MLP neurons of a small language model. Each row is named by its layer, matrix (gate and up: input weights) and neuron, and shows model dimensions 0-95. Each number is 500 + 40 x the weight over its row's rms, rounded and kept within 0 to 999. Numbers have three digits each. A neuron's up and down rows have the sign that makes its largest values positive.
A block is one neuron, or neurons of one layer that tend to fire together. After each block is what it responds to, as a language model described it from the Wikipedia text at the highest values.

L5.gate48:496565562483493494476429480490463433460519466490515534524551475455525517470521512478532516457502425413502516522504555450496477544515543468526510563503526480497585529521433450516494505485504469556507528459545550461449534464423509487517456519514519522550445498475490499537466526438535431487
L5.up48:501432475556564520434512415476523416496449559495539553461553445457541552466513470576438495466475565493474530533511513551497504544493525505468495592429559502500509471508406484506523528521503508469474510450508513459525539533523424465463464436466502494532499556476496498517503514503498480512
Description: Words introducing a following object

L2.gate243:439423487500568470528515452512520498526489489482502547367542575457517555451538527469446574436444475543485535496455520499516457548504497497495476496481529497458530545516539534476465509480494505585471586468477520438445454400504535429470512494453488517511458466427507512536540448443523532527
L2.up243:502398507525588508510459493531476497449513458485553482371474532468512578514433457475510552533444527493533553456477559520503482522505475522480480465478479517453491562482453528515442575508497569542421505502532556504464519462535582397466519515496499558443475459455553483452539453521502517482
L2.gate316:468469458487455545409544457500431508585483579481591464462495559556484491479416526442524470456521414561464501534527565500491517537531465468511567463423523418497475568481567532528492446527473540457541520467492487456491444522449558514517521493446542533469454488548530514524450469508505498591
L2.up316:471467442508471569426541464500449523589502579512588463477522495529504488466438542453493466474511480508407521485552481525544525544551505455470570506465549476518485514486539599522454436518492573443515496442501458438526409492466554548512486458432598499473457512549508452537427459523562492567
L2.gate367:478520529485483497508507539462481517473472435535520473485517567514531481445423459539459501453508564499470534471580534488444508493423429465504487471556466470449512534525501552449490552531466482455501496507494521539473595423503512499439504437467560522467503491468554512429537517534465498521
L2.up367:512506515474474502528502517487471531467493445532522450444512579474592424451411480530457455452484546490471562524593552478447514486416430463481484493538462454434553529506523544418481556553493463481484503536508505535473584468546515491461555410453549561489496453485522505453495522556455460496
L2.gate369:429431519599533469462453506526464494525500536528524484447459480442610470475517506483518466464538467492526554473496456454573501559417539485514527534513532539441528522531460505449531459491583470460517484482523502552420490537461539460412559499493518526475444522489505486554480471429418487556
L2.up369:486456492605507558505491486489420545541502447521532450427513482454573507527499501534525525454593478485557494483537433512566478538473471493457532478469490549402422520494518531454546512521554421497436473525540524467492511470443500404443498487500533490506546546519480516561551482414434564480
Description: Common transitive verbs

L2.gate165:382559564471486428571533500482488481447478544485553523514507486414567546519491510473513538501518464516538434539426496486537511507506534601522529501504484557442539584469528471543500538499570478467493529540445513436418507565489512447512509511464593525509478490479509510520417457525494464494
L2.up165:407552528562448487530554531428499535546484501455500527494581516481514538512487419445512525461511540472467468600516563476538504497496528505504551485456561561469483562490496468504466562480544531484543489520532516470545567521430557455531504483471531545477525583549513515465473472437551428508
L2.gate238:463557488497494449395462499396410441451480506478495469507510456527559498467562485491490447429516446538431489551484482586552523504485543517514543548495563467484470522522510509560510580491565497472574473513457475527467505561450495507512461460524571490488445510554514520548556506455532458500
L2.up238:491500509518559498473491479454489534505551490435479531547526488555585559553584486435539438410536457557465499580532497585496493523444586518554503527490561515487506500524491552577509535485486485455564484534521489432469506530484461470511505481501553479496402511535473494470631552525541568516
L2.gate430:468540533461440525483489476447472516444437526524475517465537448479508476524488373483459484457465476472457544579493532491554480539432564566503481470506536505534554525513466535516550517528525478495454525501557493461535469505485440475519518538519503527547439534418515465513502468494583459414
L2.up430:447516531468465508500493467484444477498461511504497481526535449467487496532493491465483502482467482421462526542473532468536469519414570548525475483573505495459555529513475561501567474553522467536455512559565521538514460478565486480519505499549534544559464497429559442542473500513593488374
L2.gate634:495466558510495520454552464467475459447479529547519463439537478494602515507537472444487517470516544504463517493478509549474531439493593488520505532504537534465489520542539476541606475491500573532511501499527561511535489454530466413471458543547544541541472570498515453526511490518508501503
L2.up634:522483561475477507490540482435447504486474458489569464520534465576566558465563469470523470515544499556551485442499457572531454503446557527512487496467522524566553565514501586493508464483507485524552526499540496511447479544522471443535452432523535479564516547461517451533491532494584482486
Description: Degree and focus adverbs

L2.gate363:502500489448439457563462499541501468495538515546492501536536418590563538547480565441514501469441480502532572489509542520457509490500568452516484455478504554513473489470432432553469467473560542504423525523539537467504433525496447507469492500563463409433512515544549501528461483485474488543
L2.up363:568514458531522501491526503497465485485454527500458431517517460517484478533489497495525561568480505482499494520621507507485518480451464490442492541517472484553502459535461540524496470564552498498518501489486453501499519472397455462444531522533529448478520480474528483453532510511537545468
L2.gate406:534491489461505470549466470484559508575404578515484508504449521542469468564490496524530484480475503375501506511571544448481522490442471504544436545485501454474498431438458553514543551448501440466484489479476442540598503502459459501537508519486520508516463490488531549534437518511558545437
L2.up406:526525471454439466491476465504494486466456498562512468516440514544466573492533495508552463506473454459496416556537492466506522490502535539493463582478478568452528500494459504511520497511507476422484509481539489540510508515509495575560483522537553595466413449490539522518453540563507552446
L2.gate475:533444460508506441476457488429518569494510517414458495548533485591571441452473552479504476542504531466479464546471509498441450427514544529472566510482480533440556514509474495548482462562521564479575534438522445524551508478582501431506452497484455555479513506542545579490543525567472522499
L2.up475:470414515438481486511486536455474574534511451450427496555509396550493415486448595503500461521477539420541513523477461547483472429581531501507530512462478486415540501556541507504468513535535545522556565453504420463505507480544502444454524511499453446509515520493570531453484540533502499530
L2.gate521:472513474515421466407497496504542530500484526489442538503504525555429477472538524478483515460434458485461477509493466438491476472461530583523555508416473500485449554510454429510555513513500531480536504538493460475533433520503522549495548574535500463571480492464498568555440521425465476477
L2.up521:502546476434509457426473532451507521457517558484542489548507535497419494560545458494418555548451581480541556529510392419489502555486526557556423471533452497496531543486464432513500460559516539514513515424516510448546419534452462477407507519519485496506488537502531546520489552537486505500
Description: Anaphoric pronouns

L4.gate10:551559516517447522548506512436477531530512482478539479561443514487602461417505434513488484482481571467405438570458467524502530475537498500499512585501421513541427498502517467424478420453557478429531493481431581536522508516470481517478499523506521414472516462520481493507442549479465514460
L4.up10:484539545491518517503487476578465544476440460501483515533436495448526442477503477496453535460442501479478458548462572500465424489517534503491522553509520564576515562491450498431402448466558541520523536522470570520493581490486467502467484538540546463464441476480429490459469535471538533457
L4.gate47:469522479468488465537502527438446565494499506401467470492566466577544488438515451473480454541522424481432501417512495487542457476446469462447511583504489463489445466477467525526537460455479433415470464527563531560503553497486553515523397455460494487518531512481450566522463580497467492441
L4.up47:488466441496550513471435511535461516490503542452512523454493456544552461445536534489480513540529526410497419473574516520412458450510571454356510592493495489505461504483525457448476483543508479483527492528543505561490507464489529487444489528501452489553464536509473497538486557513498471442
L4.gate59:551521462526561468533486558478451420499457476520540487471551473555607477484506434482545454500451472497528478520373523442501465448476517529461441456559544385481489520505498536439517456456452454466466539441437490490497513451456519516512453560457497537424474532463496547555530503469501486554
L4.up59:558510436429497555515508600450513524441527439485494450484534505568543529413502465504512483450467486446552484437560541445489463571591452537489478501487523560514509503493468495499440500502525482496426492539510511420555433500475554454485537496419490521442515517481526531514482437452515508548
L4.gate61:498517448556507545443495499469471507520555473466507479444450462606531459456526510537558503486486555493532462541521479467503424560388441527414459506474473545498515541490510532535541512504559516470503471395521494506483525499463520445500554543451438496454536465459533467424478466478496441490
L4.up61:533587490506543522533595535512483555563555512487470516494457465479487460509521544517395404493517569464517486475518485479469471568476489572466513505528506519422510512502505538568508459459519456531513573497475535493515483471484501509551511531435497496459515541470488505436538439440460456421
L4.gate72:432495534545506485485506540530540505481421447531535441593526484459520491514499530470514475417533460494511459505487476553384476536532495505506505517545487405529495561492518484506504476472481431476469532547551513449469467530435504463457500490469461499492508508467531502593487485516526507512
L4.up72:526444430515479498489464442466474494428531548414420545450557483458480497535502444481538443493436502476530484553446491526506567482464565568468448519524489583485466510466533455476505510506554560441456468443514572528479461494474519516489489500403471543535535498517518537481495497493557517478
L4.gate99:591496576517465468487479564488560488500511536486508537421476497510544557607513438491476466411395460508488536428487475528521467482463507484464425448542511538427520491447502504467537516541539544482461577471532550421478538522512492516507480489449453468473475467547523476490553430553458539427
L4.up99:547511535498510503517515528467451526492528425546433495501481481500600538551525506536545488530408527476450538475556554452470562481529488492484534458527508558469475457583595482475573527479496449463433491465522537517467549496563502556517505494471487489548461467515496522512580441553510534489
L4.gate102:513523462554450527502520495445435549491425503483529485553492467490524485460558504488553537456491528498456512560485479467548583479466403542462505543491520515457565462495465410510500469463545469466527489498487486460459552518449472475522474544443525452491499460427476506455504482541493483454
L4.up102:466483463491450604474474491511419482536418508536497526499445507524497548447560545465538480519497473453418528528453495453583514459518453504485516442492477566511493486455452525454512533445522463513532539490496500519413586535536558495441506501450504542459457513462439540492522485472493519467
L4.gate200:487510495491529530486479498464518542490494458489493496539464472489448496515496493549491493501446479482485609523526477473608529602526468470541521498549520528494535492479497480469540549467485473462480549499477468371533553441460495490459475561477547457543446404481441452486531504516485526497
L4.up200:531433517423464487543474460490483442509471512513544468456462550525468446494542508480491493474544524542590537496486414426525506489504548538532508465592506444537540559458494557514529557495500436439542555487519498424495492476494533579479500524558527469466441477543433520516503537556478505501
L4.gate392:474564517508539479465548389457572556553510464491592497486500498563512466453508487541500461438494499505511509532508494467481485462398479490490512517468499537471506471505483542468507490516480537542558532485584435507565500510554478459519492475447476424467509611430531453467469502446529478539
L4.up392:491563549498546496478511464434503556530454498611546477486486534499459515526438430606478532455455407549493525518477491548492531533480474558568601576513502493511521493514419509478526557486519475490478508550520478467475477566556500476493454446483493517524478529548516542536511540467536450432
L4.gate398:496589389456546501458558446510500553469481522518480479488462489480561510568491446476476500469483501516557493499467541477448536452541493577493522533487533435551525538545475424549483440527553509483461580502498519526456476547485476506429463490538477543484456472552522469520466508530436415448
L4.up398:500471419468388548440495492466517571491595521458491496489499425496466481493531519505513481411478466546438468539491491461444527530514481432491512560491544564526483459451538536478474495533529476496465537489505500412514453504519524442576511482475558507497604506497429522518468422531462495472
L4.gate407:548548515508541534485516481519496541525455528504522452451420524524504449487493483492554439488437519417514458527472534455510488479563505497462445518505499536494523517431543497474505452493522523518497526480427600460508493491509467436477459562429450569506503434437494538512537465549499514442
L4.up407:535558471593505538457556532492433520464474549524504483466464556573480500510464486481552459427528451487524551489493487436568496438473465487502466476483451512538512542516525404470399549507518541498562493536440565511516483511571533472456444533460419536460485464412511525483529479525457512501
L4.gate431:557477528547535551572524533430504501539508459469520515502457496524458491503481465528462464538526548418438544533438484524449588472503497504485391518482467526423458518449551507503511433513503551486446499503529467512492539440477502410469501523414525469490590490472440494478559491512544530530
L4.up431:556492559511444491547494517439533579428479487590559514479513530525390541478513430480539511456464530526457529477477462543483544480483434516544487531442456552433475469565465539502514501488508501485447481506478511519446461493451540482426459525474486586482499471486493581509535474505532574485
L4.gate467:506541488480550551464528438476476447516479493465433538472545499492513477439442455461523486534456558534503460530542533476423491426400576521468535436485550498516499529411506511525455545511542565478548474462550489512497467485532430515516423460453549473494373430563522536588488535534467548480
L4.up467:513491525511474566465587502539515512510512447553472564464535502421516537494476538515403498550449528513542514524438529552547488508449496515484438544514536570481551521548491416506587417524588497486490565456512555517482550464567481493542506464520506496457467414463523516431540473496585483519
L4.gate546:486550496472550532443538503564477553417472507566451443434474524525521523569486496447487478470495523501482506537574529535471471528585520548456474504523604530446507543504512457468502554499504494468493464430422567464479572559419568442468473501503448493552488553521530510514499484470520505438
L4.up546:499457474490538492525511472581547543474497442448455532445465462442500510578593493527479559495435530521482465528533487535484470468490477503494471457490508444465514477466510540515432499484468555514504537466499534532474499462483497476602464532471506539501565524439576524546457528558488515510
L4.gate580:502502471518491530438488540470503482494520504493474461491516498485532434523534421534502535462455486443481504499490479471587456500493480582502434504450572489463482510413505489458522549464509522529460580488463504489517558478508537439476514498476465457487556519558497458515588540525544499495
L4.up580:480439466469537519455486498505593513498442476490476468487505517531489546508535540572511487455460517448511449447518490483530425428436460586540446492504542447494441510456464505446471511495478555536499496495433549526453500485503534451542557462497450526501563549462510530530548495470546536504
L4.gate585:511489475509489569453498538532507568536488522517442518542499476503664449459533459536501482485471510507515576541503493443482499520512488500488518514444498538455513531498546518518533521453491549478435526581487474464459486516511475484454506494415509398448454447564464447494516528563480480498
L4.up585:595493454487506583480515504492491537492525443509431483533512511501566529516517461542494524454465531408566556570432545402443473476449442504476526529441523514556483511500528508502522477465548529457489484576537417471444515517455522474473487560392491523518487493539478490487496412513543531487
Description: Infobox end and phrase completion

L5.gate543:505443546571528493480537455518550378475458502523493423509498547508494502546504461485573476476476553513478395516454471442522466587494549484542560502454532490440509470508545425510555492488562515508530540531467513491531557485460518501547503491445428471508531549524509498516553512507542581529
L5.up543:551483505520527482489548435523544440554494478526517437476502489516539441500496478527581416459426517511492480504548491524479401544446540524519538530445533456472415495437501496533566436486490421522543458534538497524522517494488482516487490446484434526526565523523540533495480607438590510485
Description: Clause-opening function words

L4.gate19:533466485495491504498531511548523433535474501559521496497587470460539466491475445536508583515456536430470520487501513542518499493460541523535524487463517493479447524519438495490582568522527466514497598473514501532464463444410450445534446471420520455489494480434480432417498517471446480514
L4.up19:514460452420464463552476495487502590429504433464441484528502507422532448494452520445522492525488495446475546548544418483508529516541553538488520458507558434483446551501523496510552536587497503435509552480467529539409525464467497487520471404408554475476574458466451513570481480538541512457
L4.gate82:560485472501506492472562403457489529469523522497513540467514508480540534505489513506568514522493543536524520480487437440551531491444438359482468436454469471449509544475491473637478502452415495511493507476578479518519463562536509480521435550475498510487486466494477549453500562536568563496
L4.up82:522422467529444521481505510536483583508563444540475501457555556519534539551520536518486484472501501407459577443473528473528508533479511522503469504524524494510611566445477503530477543492503535570559479484605486536546488545522451460531420539529458435443542427500562525524529498495566550498
L4.gate100:568499501533436525493467463509548499463420519529517472490447459451474538578516470466517456451461509445551511490548436479439504468470520486478505514560492406516483482459474409477483455468454447486472454563476477496458499431509451505521520537436385473422432402506500551502514509523556514497
L4.up100:535502468532495458479466447526482495479470511476550482448485559514613512481532464451454431495502497370493439448492473478512517468487500516530529490479516557516509539463506428528516462396542482516467414545556484488529469509459449445523565516473371500492465465509472542484492491533533515484
L4.gate163:514531524472498470470551503456464476512436519500603518517445549509559471553495517528528455567516505527432467485509509455468473498494500507542511470501448437520416494523536449506507494505558508519433515518534483496395489486464498482507487462466489505497475551505500490487522531479505508477
L4.up163:465551546463463525509498568464534507526482537485517503507545482537560508573450506433512505581588485489503471505435544518399428506482454496555488551487455438492517451427491488463573528515603504482464545499463521489434501492479542501404494475462485504476513486485507509536409437501538462575
L4.gate171:399535579486517533471501537487554535537492552481543527485487444566543499623493517482485526540468492468506508551433495525592549480463485533469529489527502509465443490509494472503474545485516554442512508504435572548544541526429538486426444525451524532487538517549509496406500530481645477510
L4.up171:437486539509575485476480580536519499517458492505539481493474442538533493553467490497489530542485494507455491443586561479546477456507590529546509484528442559460502495472489507484528506514481529462534586616451525550436575510444522593465465541530435489482535438521449555448462485452502516473
L4.gate180:551505463490475518475494510507455505453497480624427577462664488522550536589522515544470524466517515416483523498413564500457502477473541467466509514446516503486548453511490502514524458501482561473407527454549530545450478516437510498436476555487456521405498482412514502560449534480533477548
L4.up180:544534553506535500460545545460475506455499578468520549534618458513525430517566531488545438524501525416487533543454502448496511475447562484463578600518501532481500502477535449455577505522568511499479513440498511579499497500384481528443473453445536494504456475466565499560464549460530513516
L4.gate201:427478466487524495428572455480592508537435501544531476500565401470548478561483514499525504495439443561453446546508568512560560479513478571472450500452520453532501483458439421490475502529555482510495486469448536561490499481484515492508525534402503499482478556479478546428528557481500403545
L4.up201:605537464483485506451487522520480423497451498505508479433525419477443476486419517518459483456441475496489507471548475461547501499476456513436467474420519525480527502433517494511554479590573563504459471479442519517541500498479469447520522478434441519476529545498492459516516569477560465471
L4.gate303:560489521515576479453501476523515461444450523556539435540402457553500457578444448504520458485411584453497473508509523456510461506504561478531476488432445543499522501502480525464558519500502514507501513422489557512544528500546445538501520550490524461401536512547518502454452523487516471524
L4.up303:474470525520559504448480560471497508549513449510488535541468513543541487462488543518521542420525498521485515555408493507484475441513509556467437504531482523493451489334545545530526545491429485542520543486481583472497495518428467513448494456499507565427525453527522496519519494474438472558
L4.gate313:471494491571454499503524489510476477521415498482556520494462434463533481497567445487506507528477495458487493470517522482467519497485442524446512527469451403456509501495526478477561446455532520437439511485452505520512565474451436467541513480401538508447509512504481526469573524432553497466
L4.up313:464540515499487577640472518490462576523511513507486542492522548474523475456536501543451491434570434450480525517527456464479440448545390549424503500486542539471482542457572450564437502482490488518427519472501564507475527436451507422458498460492419494468432490526503530506482511527542511501
L4.gate351:548493440454534490557473439501500485482534488537450442455454544594528460501497482476535594460494469417500438542545495418505488523478535435478469512459480472492463509560492501506515585486456522543493536511524451529551456479557418510540480510505466466455520458474540472527524545527515572481
L4.up351:537429521484585506534478490517522510468484546527485544463493479574577466498560460482476480466531501423517383499496500532504510514453531456526535462518473505494479514511483456448524537553493566493412483502491594505513534567482477494512553577536498542487513472513466510479474510593498589498
L4.gate394:461463476529409433452515541527445478517482519529584550494397560553462469453585455467492505496512496502565487538484520500441553468442561562496460538446469532467502460483570534434574354482485555488549518511526493480461528452473456489531483524464471494502440548504531445411478499495507497496
L4.up394:501453439542475389433515519496493489443480533487550506486492541467496584393535489461552521456451526451506533543528409489501578447596503490488491515484531555484478469579506453534457489507423543571508504521576528456486497439439452506516492535482549444504502507547473454434501506533470549481
L4.gate447:500504477528515443548499491499494536618453509441480464507583485556480517446510495414505494572474549486541441445527493492502590525514572403542533443511539442477504476477451405452569492482598473445485517510510561543462527479426518574485431555520476470539595538496505476502519591524483492500
L4.up447:490499463559516430457517521531524477503523563459555565507582427541507458518510529505476574518505511501541512483574465434491529522482499488490444468497539434413473479501442507570504530524575576445501591492466519470498499475538492491451530493555502466485541550521556476480521510491494491473
L4.gate491:565528489595496507476473498427481454485499438480448582405495545471567508500501536497498526477398469512469511524494485440496532515508491453478477480461491517501569499530438470533574517571493579412519441474517454519481563513436513470516486531482516550399541499559504503478467577480592446534
L4.up491:484555433465542505482474525487481544464486486619463559543551516540579549500511479453527545520441535522433546509512571464443511532457449526531475492426573512513503465609476414462486468505429534469500462509498494499436509534547450457483477514458550531477484523535478473430574568456521521435
L4.gate512:465459488539568519468524460508498550424497491480411527543494501528565512465467466498485487516523470453494511460496469492467431517558579522512463556460487477543538433451525470493522438548481452478479494475430511555578552496440562474550428500499488575470533447519484489476433482473502544498
L4.up512:524535510483595539448449540488518524568486495473553541487452502468541599500486535501464503512430435410541506490493514524566375451509487444478495412517484417567479518456499508414507518502545534447517462538473545512510473527442525491413468486498489529462494480556588535484477465522507608487
L4.gate524:540533520557461453500469508528469561557427549533449461566529491460526480527493471518464476510472528497451563477496496468520496557433481429503512498496464514521501540516446541545525491537532518436505563497608463454521528586483435565510487499525491404526473459521490598505456531559527554514
L4.up524:491566473583439444474518532519445532451483512461443505578520456479538488511533479508527512580530505503519504520422529487524527569477434423517498501465502501478524569518508492534427487455535462467467499519593403476548441515533444511542465511538478448512486518570474484472509539518542460527
L4.gate639:542410452465432492459562459579559467520443512498500525520531466561507444492462514545512436486519515460498516535533535429517414556410522507524565511505514591446558484468540448492461468488493571536538522532487433428523495570422485466539530508467415499407474528446547529454503484578490499575
L4.up639:509543428531489474476463517505552474529488526526486483517512483525513435495506478539467503446468507561546531550471547430553452500412562474519546498446412497490504527508531427488475429543483534502517495524443488541526429468541529472537532542438535461450467510483562546401473509541541533526
Description: Predicative-complement setup

L4.gate28:454531558547513479535549461514578472534415446549486497507512484488546509547519464493495512501461456440489468467430473538483499434527438517555499532513537479455470484520546545480508585499514476512455511511396483426478594509440534454533517454460455408458481509485450476480481509525502422477
L4.up28:536551455580543424468525567545521463487441459522496480379556442494558521503415548557518527423505493476514502520521480527492580383524423527509501471585492486492481486566504508480509482524542563576509454520435476484512508496550489393548567513526507483493446419488484501550380494569557438492
L4.gate46:465472433463566440441543492481552509436505515415487540475475502546490542469489565528587472423505452522515478549489431515554519538467580548460545506547576540508596564505469468495501511446447517486497427488522523526510498554498538525516515558539508539415471464482496460504514501471556463508
L4.up46:463528440447475446551474550524513502532470562467534420518513509498450562491505479479478544437499476484555429590424448472438526518481488546579486566531444527428507481435460548555506464428484538508582522542502426590535439509546541544487530494489540511552492516460532532474527493426478464464
L4.gate52:455471413448519498419510536533548565559436497588550464558503458507460467430521586542448523487530487531464516545534498478525514594548453546538475508490497530484568555513531480480533460491498610546529526582454536462497500487457523468491496581446487452593527507487550529549524519484546517507
L4.up52:459513480528537457511508509514498518527475453460507472529527433491494487447480478508489524472548511421557497441480532577526522470488489562554403450534505476451533478490564457507526580496453540491550439505462531449458507532480509414581446542452485481517499493445504534578551512481452504470
L4.gate78:394497526516465502530516505423495479588524519478537474511473452431523482535527463427572519546517417469554443485482507438446545508529518509507428549488506529458525508520470512584534495536514447483545516469449489520542480507414520436525521498449544563515509499486561449492470549481536436511
L4.up78:493491432477536520541537427557540511534513443486473467480461542438529510536452585419554529504520481482512452413559462468430523534532501449414507563518517463475532487529460454514490521475531462522495471455455504450498445515468481448496535500500482485474502550476567532445498561484547462481
L4.gate105:503507554490458465469549497543509482487480552512447491532522442529477516471470545481540575433493551497553446512540527448416508499493513536506481451574587479467463466603410483436535455578506532479498494474537527486543519449480517480535451496539483522459547470475464472463539455518446570497
L4.up105:478524571570493527513594452444433404523495512522479522526536484507490467568492552512493488539441388413460540473475534495504508501454415439445503497495505435452454511545520485501544507449533477472555544513464451504545575475539453514452515452519423459440542499556447478532516547469543545505
L4.gate177:358509532557499493495527532513451468527451494486475499454521519551499484464520584495554569465541580504502428464561460488531504489444551506461495517508515498541481493575512517495535512446464455497576570512462510560607479477500489500476493442444537490534568436500529550545416535526551494484
L4.up177:464467544412525514509517506562481475470442458436459513467456507472522535434486507466503513497488489446481408454520505484474496508517572428486518547477492484488551426510430487476492554488534446490546566464512465500578448464492475554581489490480501431516507528476532491463388498496458467485
L4.gate258:505521478493457503484470507546523484478496510504429437524487520476556563503535506459427556429514478492480499454577451450466584499446532520445524489563503455498458519446412450568479563506610475580489533565533508433454440571472520457534516474443443536546434562494471491546522467545519511487
L4.up258:464441513456486546490504479502413522520526465475486543522517493461484528446526439523496580475526415416507613492491522506481474428530570514492472527524475505410573512444514527491587551472491444502427558514436505550507446526514506506563538524491447458491510506566598475545467499449562505513
L4.gate284:481485488500505468451511443491494506543494505487414494508478535471532495524458503419492466480521509495519539542482496481470480544434524486492485497406543504425489534521480484397517544484459441567467506526444526562491603505639543527475498422501516491466488565483502536500488491524486503529
L4.up284:496481480402479476498560439500497507549462549496488453515534490510474411509474436473412546533499457526606559465501437489451498534469459596466478534429531515520510477469457499474562526509480469531498531596458534513482521500578537459507492461489453478466446468423553486543497494462509480569
L4.gate298:413551499545569490415532452528530520513476502438488540426534510505526488478525540562553504498535436485528535523500473516565535536514596544463446557529503466554503499544503470531547539560534456505585493464511526477539470562503541441512485473545464516470533514456511518558540468470530445451
L4.up298:451475483507460492518527507511501534522473610480499458509569459562555494437461547429499508506491438496497457475533500573502542479515607510450542538575575490487576489506448528518519516531539473518513506502491560513558452459524495511549430465550458530525437556555506504529497472508504513423
L4.gate342:485482479524501560493420463545455427513507466520494550521522552477524592476533492569489471510536461485478484582475492516407458532470470562463504586483567473420486492475525455493521485528457524490472510452507476464479465482512493451503516430448531511470536525532532528493524521595567559495
L4.up342:394496470460455539542476540524555459504484487425439480532512444490483496483551523492477506494455525547537512490521497498480542435531454485543547599503477489539492496530517513513483470470485434535465479490578573556512455483515487474436525520437486452579483547484503487553496495553510555577
L4.gate348:517444516530477455518476528520464454496507422512427541584470443453477476464399566482397509554504496490575498523519478503466454478434553556520569472470481548481546484474492514484505486427502477518516547554506439476474531498474512450552529412511442526593527494495506544513572537508504514510
L4.up348:522524502498476481546481449530448527473561453525485470614505490490471571488509600412439552483560500506499539487558469498462530560459485530543520478495529513473490491451489513432499533447465544494490457530472511476441507530561550466504419432530455551544522519467460601523449580563517482488
L4.gate450:500588551508565431508557505456479509506471487494520506512470530495516570455579462487516459447439462507531469511521501467506555479435506499496471566553540498490488566573495482545512518471543526455566534392461430514546531476447465446521488448491459503531451532483550536499487543459618588481
L4.up450:473535559505559428537471514528523565509476517515460479558563447464512521509456480523463476588556450483525546452433568473601500524432528472541542518483465525580450493563474504523547524533493472527513592480531491453513529537458552500536435466521515511465457462476491503495549476444559586512
L4.gate490:524457473535505519500485507545497486575485544580519563456490500525555506518498451429544525463507505515538476506555526468542537510463591516461493546475565471497504489521443478471505525508589479526479500490483554544491500468493448439476515540557464419446494574492500510539535512387505514464
L4.up490:550491414528519447525475496542524528476472488510527512454510568464486507548517507423517532469537445515526544510533528439483524501529528520502514485514625435521497592551485486481518587579516523563455517508429636508538514518471490497488505545523464477488500510491511485537531512415548524466
L4.gate519:502500470518484557503530522546495575494526506559461504526571508546451539494510518486497485594484528450495466431453461506434468509479480509472500508578462461464402550452473515492520433460459572479471540509538499479478467422448514508503454467501492490536462479462479478520515576430418431562
L4.up519:498518536525475473547547490501448501452482600485505505508539432501410508481442465517522522477466498461512493480507460425468427503496404508486558507552504553568542538489483480598544498535471525502495518492523512463520555519473533478473483458547437551530512436509504495487510549528444463515
L4.gate536:517499484456496500482517546493509509525519551561425505520547480530510537501531530529435502463562491547441518530493440473602533486529498479467504594553540575494562504505530512438538517551472453525498547531455534492516520556469538536477474626477512611536455499514537506498428505523505524512
L4.up536:448544447468499511469480456470551530477522523502545456554531484482458501428461555502498514468501443552478460491510481384502535540478485549492556452571470436436494515507538497520452549553454479522519477568544491425493450563522518549560504470461417519523482504516496563544472488483504450506
L4.gate538:446512463481516496502523481516467460442477514547472458517506483509495546489555552548518532482518562516516529495533476576475492480573501532432490453489511436527495553496550449488522472620439547511496574536522530523463453485478552475500520506490579578453512493450506560511379525434469495518
L4.up538:459530449473498545591489487435482455486479527473457508442522511557490529439532527518491515593485512519512485537552486499461509494515478442477542471452484511556486463474526531434532479594506582545544543486538437554451507480475460470415604539488488562513558455506488625535423491453480530489
Description: Modifier after copula or sign

L5.gate592:539538479453568461448463560506493432538547518493494548442544480513529463521522440574471508512555453504421540486479485525481529468488540557489451518489530501498528498585439455460427495471516535571518472504467382448493508532433519425558500528454443539542502418530504516488471534501500473474
L5.up592:492534491507489525513524516584460471519483512528540536436565462473502480539432523506437531514508438458467452469431489487443424530474539480521484500509533496463506557509469415486460461460420481504564483462438471497434551484460547418518488521467498530548493513512452586504509489468564388489
Description: Table numbers, word-middle pieces